Weights of a small GPT-style language model, trained from scratch on English Wikipedia: tied embeddings.
MLP neurons of a small language model. Each row is named by its layer, matrix (up: input weights) and neuron, and shows model dimensions 0-127. Each number is 128 + 24 x the weight over its row's rms, rounded and kept within 0 to 255. Numbers have three digits each.
Before each neuron's rows, "fires on" lists the tokens most often at its 100 highest values on Wikipedia text that the model never trained on. A number after a token or word is its count.

fires on: "\"" 62, "ell" 11, "'" 10, "eb" 4
L4.up665:161141154152096125121139172133166125131147140120136118150126149108171130097140140200133108145115172142146145138119102099109126116164108177101157164140143113154119103128120143131143095079121122125070114117126129151151160105094135105143089143136140118125125127142108099106111136147134133087159134109112149157104080155122108150090110142156153133129092147088162112100108138144121112133159

fires on: "ie" 29, "y" 15, "ia" 8, "a" 6, "ey" 5
L4.up595:123151084126173120110169145109112157121094116150172084129097135143115127132072104161138122125096126139118105139164112114108122136162105126081129135147093136102129146143103146149106131112186123145107157117151125134125118115129085149162140109152165125109125136145116096124112123124124134085091122117166140141133098151136122072095130112154148133101074159111115152094153128118104098133164

fires on: " appro" 17, " comp" 15, "-" 14, "p" 6, "ip" 6, "omp" 6
L4.up522:098132130160096130125132141116151125088100103139115118127156133146136176093099150096152143173133097110106149129110109099146141106161120106144137107148150117116111132088082112077151128100116102126101139154097172163115151166098167152132152176105134125098129099124141148132098108120120141130100167138112117095142131148125132139133153121119133110136112098147150108108142095127113168150149

fires on: "." 34, "ant" 10, "est" 8, "ing" 6, "ey" 5, " time" 5
L4.up224:116140124112138157087121183102156155103133113120163094104145120188160130127130130158151121117163120105122119144107106139123148165091065129140118150089131137158136165127121149115144095119148111160098125114110117095134148136141136127156094121142159124115067109093125132155142143118124109133142115159142128146120163171114107097156126137128140158133154159191125137104127094145174109124131

fires on: "er" 51, "ur" 7, " and" 7, "in" 4
L4.up195:128116128157146164132139123115151144112116136136115137139127114147129108153087157144117117173158141085129112085143130107132121105120101108103162096115146084125095123111133130171118114147138128103118092136111103111164154082091175132121087140132130168158130153148127113134099137147134119129114135133090168150125104141168111137121152153113167131124138079146128120125091077105134115092134

fires on: " sp" 22, "ow" 17, "ay" 11, " Sp" 10, "en" 6
L4.up653:131091151175145123112149186093169132111103134153116179147130125116146146111125126098139133122138135125120167087095130108144104137120108120102177121129122100074162137115112138128114130131102121084139166126110142109143135116141192159141124085109129129157126104098131142101150120175127145121129145116114140128116129126187133108130120113115101124096138121088125164141151126157164130116085

fires on: "it" 25, " my" 8, "lo" 7, "en" 5, "our" 4, " bar" 4
L4.up62:171104102078158132168125158135119150138089124125135149138127130124123131109118152133118105110098154102129110131142120194152141164166090146096135113109186131176173137141123161105145165107163071107117105158099121104162132136096124134134121151126139143078127129153136128132110160164115174113158143147134146143128126162131168137111130124112099111107073115107129108146145168122122175110132

fires on: "o" 27, " M" 14, "D" 10, "198" 7, "od" 5, "ot" 5
L5.up401:149122145088102115126134121105148164110100145120133127095092130116137126106109160155125080142146129145161091091148137133138177126116120169145167122116113146182106137132159169117069169129102099122146121138152136076153144163142093119115117088127115147141113093126187097109079160143119129104155140165126106096158165128108136097148113145117101143122092102066127167114131108108127102123116

fires on: " his" 24, "enn" 13, " cont" 11, ")," 6, ".," 6
L5.up219:122104130142139160138155153138145158164120121095104110127157153127128135137119101130115164152129128140177131141078105132124140143121127136101129125085123153131113113119104099105128113169062156141107133103124109151142159131136093103106082186120127103135137180131168142137165121100116146147141107113162108137133098117133115138158104160100129154135125111095143162111113170148116134103101

fires on: " reg" 14, "form" 13, " central" 7, "tern" 6, " addition" 5, "am" 5
L4.up590:129061137151132123130150137162135106133088156118156109130138085134134121171104127155090140187138119127076135144154155139138137100143122124109138149131157088143143124144119092117123130124137108163123137086148149121096125167115098129158098155137145104127117130130133134136108177147173086134079114112092146111099136142163120109143089123093100137121095118131133181102117116132103119131160

fires on: "in" 35, "form" 10, " same" 8
L4.up84:148117097155142118136141132115104100135143141130127119134142165158147087131120110145138136145145086148087103081164172125102104138130102162125166151145119134151141108136115132127109139136129083149106147139087117127152109145097119141115130092108117144154125130111118082160128175137113137130088122171114122114153132137153137097168138161140148080145061172101120112155115149088107142156148

fires on: " =\n\n" 17, " became" 12, " as" 11, " attended" 5, "202" 5
L5.up390:156155138134129137152127140161157132129142108135118113151078099157119132173127143092139115122099127134109137126147146169163158112135123148132144076087121120192071141125110124093177152120152112169083131149113092122168146124167096106142156094084129111113138112110136150150111104128122125121121145084112125103170182138138100167141136148121143103154132082127151135178115127134089075121116

fires on: " not" 14, " on" 13, "ra" 9, "ot" 9, " express" 5, "ru" 5
L5.up335:126120125148170112136136143142148134104132134070140086136171148129131134128156139121081137108115130134132097107125150151125129123155119120132130071102140104149161113136160120117156130137153097100121109122137093116147151142104130123106131154150151094070103098119166127124158114139125118180107119106106122134196103148131100107119154141154131151166145156112151139121120136129144162146128

fires on: " f" 29, " B" 18, "qu" 6, " m" 5, " ag" 4, "a" 4
L5.up118:139124143113116114121085129131170143152118131152095179094133172108121130135113157156127128131132092123112133125067130157117142082168146121168160118150168135164109103136080137128099108114164156171147099078137096121137133141097106132126113140108134136127108108126106098120089135138119086164098129118123147137152108186107116123134132132123089097115158107145107153148129140128157098123151

fires on: " c" 18, "ab" 15, " \"" 8, "ay" 7, "," 7, "s" 7
L5.up693:136125155120104125151167148108115134143139110165172133155101150149157112117127106128154129138154173142090096072123090097111144120139140172123139138096106109118071136109123129105112124103104127111171143059140135151116107142119128089138097108104166120098142126145143138107084139114169104132133112172110132121113140137161108134135147124151126105120130149084076133123118115160132157155163

fires on: "el" 20, "o" 7, "ros" 7, "ro" 6, "ep" 5, "hel" 5
L4.up586:132104136148169112143137121126120094126152150099189085100145145116121136107138134107093086161120105107129118133116153108179121134195116140136096090098121094107138143133110148103096107109111132096156164116099147100155111127134110119121123113131171147121128139113168094114133134104142121140133105127137086159165100169064139136128095112142123129143078126078131094153130128149135092121168

fires on: "0" 28, "000" 16, "00" 6, "500" 6
L5.up735:146121118166133107103136094130080118135125129115084179090160131128153162109153140125141098142124129163074110087101179158173105126150115126165144124117133141124127134147146131115109151113088152113135136165116128082110118123092074132151138112064158137099138121118168168130168134124130106131103142132158132096095147101113084107112147152126158122139099120159116150159197101142133097152105